{"norm_place": "peri", "bias": "none", "tie_embeddings": false, "parallel_block": false, "extras": ["capped logits"], "init_std_up": 0.0331, "warmup_steps": 200, "final_lr_fraction": 0.0}
MLP neurons of a small language model. Each row is named by its layer, matrix (down: output weights) and neuron, and shows model dimensions 112-239. Each number is 128 + 32 x the weight over its row's rms, rounded and kept within 0 to 255. A neuron's up and down rows have the sign that makes its largest values positive.
After each neuron's rows, "raises" lists the tokens whose logits its output raises most directly, leaving later layers aside.

L9.down128 [ 74 134 137 174 107 174 118 173 160 167  45 115 150 121 109 116 115 114  79  99 102 103 202 113 128 115  19  79 120 144 135 138 156 118 171 115 154 135 132  50 117 160 162 123 112  95 143 161 141 165 137 126 144 172 119 171  31 138 150 141 126 158 123 142 115 102 186 140 140 129 128 118 131 123 154 136 154 114 153 117 102 160 255 135 102  75 107 155 149 152 107 123 130  94 123 143 164  55 158 109 151 143 116  79 149 161 136 189 145 181 137  89 172 121 130 175 178 129 149 164  99 130 118 111 114 110 109 178]
raises: "500", "000", "600", "99", "800"

L4.down284 [152 162 147 183 166 103 140 144 163 124 191 154 101 105  65 151 112  37  92 156 149 122 215 194 158  83 145 141 191 169 132 178 110 177 146 164 126 121 158 143 176  85 120 172 141 169 144 112 114 104 190 103 130  82 188  76  98 190  82 118 105 162 108  97  96 138 134 122 197  90 111 107 126 143 205 151 132  84 117  76 119 167 134 141 132  62 102  24 114 134 172 150 154 132 111 133 150 112  96 133 108 143  96 127  90 107 133 120 120 119  98 148 158 132  91 109 147 137 148 159  79 145 131 160 130 183 152 141]
raises: "se", "res", "ret", "urg", "ru"

L11.down126 [143 111 115 175 157 188 162 106 189 144 118 112 154 128  60 163 169 141 130 139 162 203 119  53 160 107 219 118 103 146 125 135 119 145 114 160 106 119 163 122 148  80 131 135 167 131 122 143  86 118 156  95 155 154 171 160 198  80 103 112 121 173 188 141 132 182 101 125 116 116  84 131 200 107  78 179 158 162 127 118 121 108 124 105 114 123 186  91 111 174 118 151 155 146  97 170 141 127 145 118 116  95  71  86 168 120 132 138 149 207  41 107 177  79 126 144 166 119 128 160 185  87 136 122 120 117  96  99]
raises: "rated", "ased", "ered", "ened", "ved"

L5.down153 [129 132 120 200 140 112  85 104  76 155 112 181 103  94 111 115 106  84 149 115 120 145 119  82 152 150 117 156 203 148  88  76  59 117 174  88 126 119 103 111 122 162 132 121 102 133 125 163 153 121 123 133 117 111 171  66  80 138 100 109 146 100 140  82 167 130 115 101 133 126  64 148  91 152 128  66  85 154 140 111 108  99 150 101 151  62 140 115  97 171 147 103  81 134 119 110  75 104 107 232 142 132 161 106 119 132 180 123 139 121 121  95 129 123 174 137 185  98 149  93 127 165 182 133  93 143  98 134]
raises: "ting", "sis", "cy", "ct", "tor"

L11.down415 [ 77 157 131 157  95  95  93 137 117 151 135 107 121 167  34 186  66 164  74 167  57 118 157 106 118 109 162 159 148 155 188 149 153 131 132 123 118 187 114 152 161 163 145 123 148  83  78 128 162 128 167 141 126 107 170 106 180 113  75 153 136  75  79 146 134 153 118 137 157 166 131 106  75  92 131  81 146 131 135 144 163 138 161  85 138 101 110 137 113 152 147 140 156  70  70  94 137 132 167 192 119 147 101 121 131  62 146 160 129  75  99 101 147 127 144 101  89 131  88 125 106 110  88 186  91 135 128  97]
raises: ")", "]", "ound", "rec", "top"

L11.down13 [160 152 111 166 110 128 123 145 149 120 149 115 105 154 125 164 183 122 123 116 158 104 178 110  96 172  99 166 132 136 121 163  85 111 135  98 127 159 157 101 104 127 128 115 160  96 120 124 130  96 136 125 154 145 168 159  78  93 144 122 117 139 171 167 165 136 109 142 156  99  90  93 101 145  79 110 126  37 124 110 151  73 102 160 141  86 127 134 147 156 140 141 124 151 132 187 176 121 122 106 158  93 161 118 196 118 100 144 129 150 180  62 115 134 134 163 109  95 150 143 135 190 119 116 130 155 119 128]
raises: "cia", "ner", "ning", "ction", "ng"

L9.down74 [164 147 153 124 149 147 136 130 149 125 143 171  76 141 182 182 110 156 145 116 143 123 158 199 167 154 132 142 148 125 125 128 128 116 160 131  66  83  87  78 140 181 150 166 134 116 119  90 161 150 103 100 147 173 221  64 117 151 156  93  82  90 184 142 132 130 170  82 119 150 100 141 112  89  84 135 168 112 155 114 110  56 129 161 139  94 100 101 134 180  71 141  91 104 128 140  75 121 135 141 126 160 135 124 127 137 132 134  86  79 109 136 159 157 146 137 100 143 162 148 194 121 194 125 125 116  52 169]
raises: "ction", "ith", "ctor", "ices", "rit"

L11.down617 [124 119 159 194 168 146 119 139 167 131 103  80 128 112  86 155 100 155  63 107 201 189 145 130  88 114 171 115 145 130  59 117 121 119 174 100 159 165 144 126 105 102  79 135 163 126 113 224 150  58 165 155 122 118  82 130 118 163 134 124  99  98 103 151 149 148 146 172  84 128 148 200 126 131 147 198 112 114  65 122 178 124  75 156 101 116 149  66  90 160 139 135 133  80 129 165  93  99 143 153 157 152 172 101 118 123 141 107 138  65 194 157 130 186 168 128  90 154  84  81 120 213 129 119 125 154 139  96]
raises: "’", "'", "′", "yo", "oria"

L9.down499 [130  78 117 132 126 132  86 133 219 162 153  73 118 137 134 121 155 159 130  82 157 103 133 176 148 128 116 135 168 188 180 177 136 119 189  93 180 130 102  44 150 169 181  96 151 106  96  86  85 157 118 133 101 126  98 116 174 127 143 158 133 146 146 125 152  38 110  96 153 151 166 121  88 129  86 174 128 134 116 134 116 127 166 150 169  98 105 147  47 184 127 182 108 132 115 106 112  68  86 156  98 143 136 158 138 137 173 132 119  60 109 142  70 137 134 160  89 143 131 199 151 141  81 135  81 115 160 158]
raises: "onic", "oni", "ones", "on", "oy"

L9.down503 [138 114 109 116 148  90 146  84 121 143 148 174 128 139  62 129 182 162 140 137 115  92 138 174 149 131 104  72 118 171 126 134 142  65 132 131 143 169 150 139 113 153 156 132 133  94  82 120 195  86 147 130 100 109 126 141 109 151 149  98  59 112 163 116  99 140 152 145 213 138 111 151 118 154 176  78 150 105 178 135 126 172 136  76 150 131 171  67 167 121 113 130 185  98 142 162 125  77 129  76  88 130 126 138  53 169  88 115 118  73 185 169 115 103 133 108  99 101 100 138 155 135 132 104 154 163 114 164]
raises: "oga", "acle", "ots", "iva", "ū"

L4.down659 [183 148 177 167 123 180 107 164 126 151 131 125 154 130 161  86  83  83 173  93 196 125 147 174 160 140 120 100 154 125  72 130 137 175 116 118 104 131 124 131 126 160 162 122 125 136 161 138 102 154 156 137 147 124 188  95 147 107 185 116 182  96 106 115 119 130  67 111  98  91 151  58 131  79 145 117  80 111 102 155 122 170 143 170 184 148  73 126  97 139  89 129 132 140 156 167 172 170 101 122 146 127 145 194 119  81  94 134 226 147 157 163 161  53 102 119 147  88 101  86  83 120 117 121  77 149  89 143]
raises: "le", "les", "lt", "la", "las"

L7.down450 [112  95 181 103 137 150  86 189 112 116  95  69 145 114 135 119 159  97 125 151 183 187 147 133 132 110 158 143  61 133 142 132 106 145 193 128 127 118  75 162 118 175 114  90 124 108 182 102 160 110 105  91  77 103 141 126  95 132 124 171 135  67 134 184 166  91  84 122  78 176 102 179 138 200 103  97 116 160 122 127 153 135 115 104 169  89 138 130 122 128  90 157 103 162 156 147 147 120 130 173 120 160 150 117 178 123 146 158  33 150 126 124  98 168 115 177 109 155 132 191 186 105  85 153  91 161  62  75]
raises: "es", "ation", "al", "e", "ities"

L5.down624 [ 74 130 196 189  68 101 108 154 158 116  69 113 119  77  93 136 143 150 114  89 144 115 131 124 101  99 107 131 131 125 149 137 141 196 153 128 172 184 161  92 106 112 158 129  86  80 104  73  85 218  65 134 116 138 134 169 146 110 134 124 123 156 146 125 110  74  54  89 174 137  86 179 115 107  81 150 131 154 127 105 134 102 164 121 137 121 100 156 117 141 121 135  96 123 112 121 122 130 137 111 142 141  81  86 111  83 102 160 139 200 150 149 128  76 144 177 168 152 113 109 121 164 157 165 123 152 138 136]
raises: "ized", "ised", "e", "izing", " Ring"

L9.down287 [171 164  85 114 107  64  47  91  60 140 126  88 127 106 158 129  77 160 144  94 141 140 113  70 138 115 126  90  83 175  93 176  96 116  96 128 159 126 119  91 133  91 104 103  85 106 131  37 125 140 151  92 170 140 154 171  73 120  70 134 117 113 108 149 104 133 136 108  55 167 111 179  95 191 110 110 132  24 106 157  89 185 159 179  85 128 115 160 100 138 144 129  98 158 129 129  95 158  94  83  94 114 119 113 139 147 141 167 153 209  80 120 127 133  94  79  81  54 167 142 120 176 152  59 111 163 140  73]
raises: "ings", "rop", "worth", "ps", "ining"

L9.down301 [134 131 154  81 180 129 145  99  93 147 142 137  87 150 156 157 136 117 130 160  97 139 108 157 117 136 112  96 154 151 136 117 184 108  94 162  71 105  93 130 149 157  81  83 145 149 101 175  42 148 116 131 155 119 127 164 138  71  88 102 126 132  74 107 140  92  90 116 109 152  93 159 111 181  83 127  89 173  76 105 146 116  66 137 145 125 139 131  66 164 142 100 129 101 104 122 135 132 129 151 154 122 126 153 138 167  86 114 156 147 120 152 144  93 142 143 130 171  80  94 154  89  90  74 139 157 114 120]
raises: "d", "time", "vet", "vo", "name"

L7.down116 [115  85 214 113 137 120 144 145 133 149 169 116 166 121 120 134 114 132 112  94 135  88 159 188 140 138 119 133  88 139  84 167 121 147 161 121 127 124 129 161  66  89 148 102  88 105 162 108 121 117 145 179 108  96 102  61 232 111 135 143 142 138 115  66 141 160 112 131 155 110 150 131 143 102 115 112  64 109 170 209  83 112 140 137 191 161 157 164 154 127 139 146 193 108 147 130  90 142 102 122 125 156  80 132 123 135  93  89 151  75 131  85 132 161 126 141  88 113 143 142  89 133 114 152 121 181 104 115]
raises: "ula", "ul", "uli", "uth", "ulated"

L11.down481 [ 94  93 130 114 107  77 135 145 125 153  95 160  71 121  92 128 110 161  84 140 129 135 153 112 124 101 166  51 142 117  96 146  92 173  92 113 125 173 130 193 139 187 135  61 136 160 100 103 134 166 136 100 114 121 126 135 136  74 117 140  59  75  98 162 126 142 134 109 110 147 120 131  74 138 104  74 146  86 143 131 121  21 169 118 165 160 111 170 117 144 134 141 116  77 131 150 149 115  79 147 165  96 169 189 121 104 135 108 196 109 137 128 139 149 103  98 115 148 136 176 199 154 134 139  76 146 138 132]
raises: "ugh", "uses", "ur", "cc", "us"

L5.down271 [ 85 125 156 115 134  52 113  93 130 133 151 160 113 146  99 106 134  77 108 152 110 148 108 151 101 161 102 138 163 102 122 210 154 108 128  80 143  30 100 146 110 117 132 131 120 162 118  97 160 153 131 121 165 164 121 128  78 135  93 168 139 138 135 168 110 125  98 125 112  96  99 186 148  98 166  72  93 128 126  80 119 106 160 169 155 123 127 136 108 163 142 104 166  40 160 148  93 122 134 186 150 132 151 103  75 128 116 135 135  89  85  95 136  95 189 130 136 200 124 165 125  83 133 130 123  81 108 234]
raises: "ction", "amma", "ames", "quer", "ctor"

L2.down315 [156 147  68  51 124 149 150 109 149 113 139  74  73 140 124 141 145 134 113 183 151 161  81 107 100 135 165 102 154  47 158 108 115 123 105  79 147 161 136  87 201 112 116  82 129 111 123 156 129 127  98 159 142 121 106 137 140 113 159 105 118 109 131 153 121 136 142 125 182 121 131 179 175 105 101 121 171 170 113 105 190 111 116 136 140 130 155 178 133 138 122 176 162 175 146  86 169 155 103 178 111 140 156 144 106 164 109 122  35 121 151 125  79 156 133 112 102 108 176 161 143 176 173 167 139  99 133 105]
raises: "ek", "ess", "rad", "en", "mond"

L6.down626 [155 152 137 119 178 138 156 147 173 105 154 121 141 129 152  91 108 110 129  92 131 204 115 121 179 116 101 105 139 179  87 102 171 123 102 113 109 141 133 152 103 130  68 140 156 126 143  98 168 119  61 133 140 175 112  18 139 141  82 109 167 197 188 148 109 131 131 192 168 121 113  93 102 110  75 105 127 195 161  58  96 138 157  85 124 144 119  90  97 120 152  98 141 189  97 112 215 167 128 156 114 174 127 105 169 109 101 107 150 113 125 165 121 117 113  81 130 159 137 137 147 114 145 112  96 170  85 121]
raises: "ed", "ature", "ific", "-", "ren"

L6.down390 [123 122 159 112 152 113 182 167  97 122 133 167 145 162 164  84 106 182 145 109 145 151  83 144 110 114 121 183 156 134 127 116 132 133  96  90 135 136 163 138  76 135 125 137 145 165  95 161 101  88 199 139 130 120  81 151 146  95  99  96 129 183 121 166 113 129 172 117 176 127 140 114 121 157 111 139  87 147 136 182 106 185 138 161  90 103  99 160  60 150 116 181 103 141 172  86 162 157 145 142 102 162  35 155 133 102 116 130 131 125 136 161 116 141 158 117 162  86  81 109 143  93 127 114 110 132  91 133]
raises: "q", "qu", " Kong", "wen", "que"

L6.down598 [105 144  55 121 140 135 122 102  91 182 107 129 111 245 146 105 120  57  74 100 165  76 111  97  64 190 154 140 140 122 100 116 129 118  95 203  99 175 140 154 153  93 128 103 173 104 123 139 149 115 149 130 144 115 136 139  78 107 140 111  96  90  80 139 162 173 108 126 121  69 128 124 148  84 176 173 190 133 101 165 164 151 158 187 111  84 126 107  94  87 124 175 167 141 147 163 121 205 108 117 152 117 127  80 164 119 116 144  76 130 188 130 123 174 161 172 141 126 125 127 175 167  98 150 136 191 144 120]
raises: "'", "’", " peak", "gh", " earned"

L11.down369 [ 99  99 101 173 120 104 159 102 146 189 125 121 136 136 131 135 141 171 130 126 105 161 148  75 147  62 108 189 164 138 140 145 117 151 141  97  89 149 137 165  73 192 124 177 108 140 123 118 155 165 138 101 110  58 133  74 183 176  97 117 155  60  98 205 127 149  92 107 127  98 137 151 114 132 130 170 168  71 127 115  93 153 128 144 111 149  77 151 156 138 113 138 146 179 137 120 105  44 107 104 129  64  73 101 136 108 106 157 104 136  99  61 150 141 131 106 140 128 103 106 132  99 128 129 127 119 139 173]
raises: "m", "ms", "ty", "man", "men"

L5.down639 [162 141 135  80 164 132  90  99 181  57 109 106 129 115 157 125  61 101 138 126  86 117 104  84 117  86 158 144  99 153 128 162  98 154 133  54 196 153 134  96 163 144 130 106 128 123 113 157 145 125 104 189 136 110 142  75  56 118 133  71 128 129 122 123 123 120 100  79 111  95 102 159 170  71 192 151 110 152 102 107 158 179 140 112 150 103 164 124  90 163 167 146 100 180 131 169  80  88 195 137 156 169 110 127 116 126  49 133 122 135 159 121 156 106 115 113 114 132 168  97 100 156 144 167  89  85 180 145]
raises: "sey", "ically", "he", "hl", "h"

L11.down51 [152 102  75 151 104 158 146 205 132 137 121 120 162 172 137 147 123  82 179  92  99 112  92 155 117 114 160 131 107 131  95 125 108  86 169 159 180 139 148 110 165 176 100 138 178  77 174 177 166 129 178  96 114 199 142  68 133 127 155 171 104 144 172 154  99 135 174 159 170 104 120  87 105  92 152 158 113 164 108  85 128 125 172  96 162  69  77 125 140 131  84  99 110 141 162 133 132  96 110  42  95 142  91 155 105 113 110 151  74  59 133 151 144 117  79 146  99 109 139 148 106 140 148 104 133 195 134 104]
raises: "le", "ice", "lia", "gy", "les"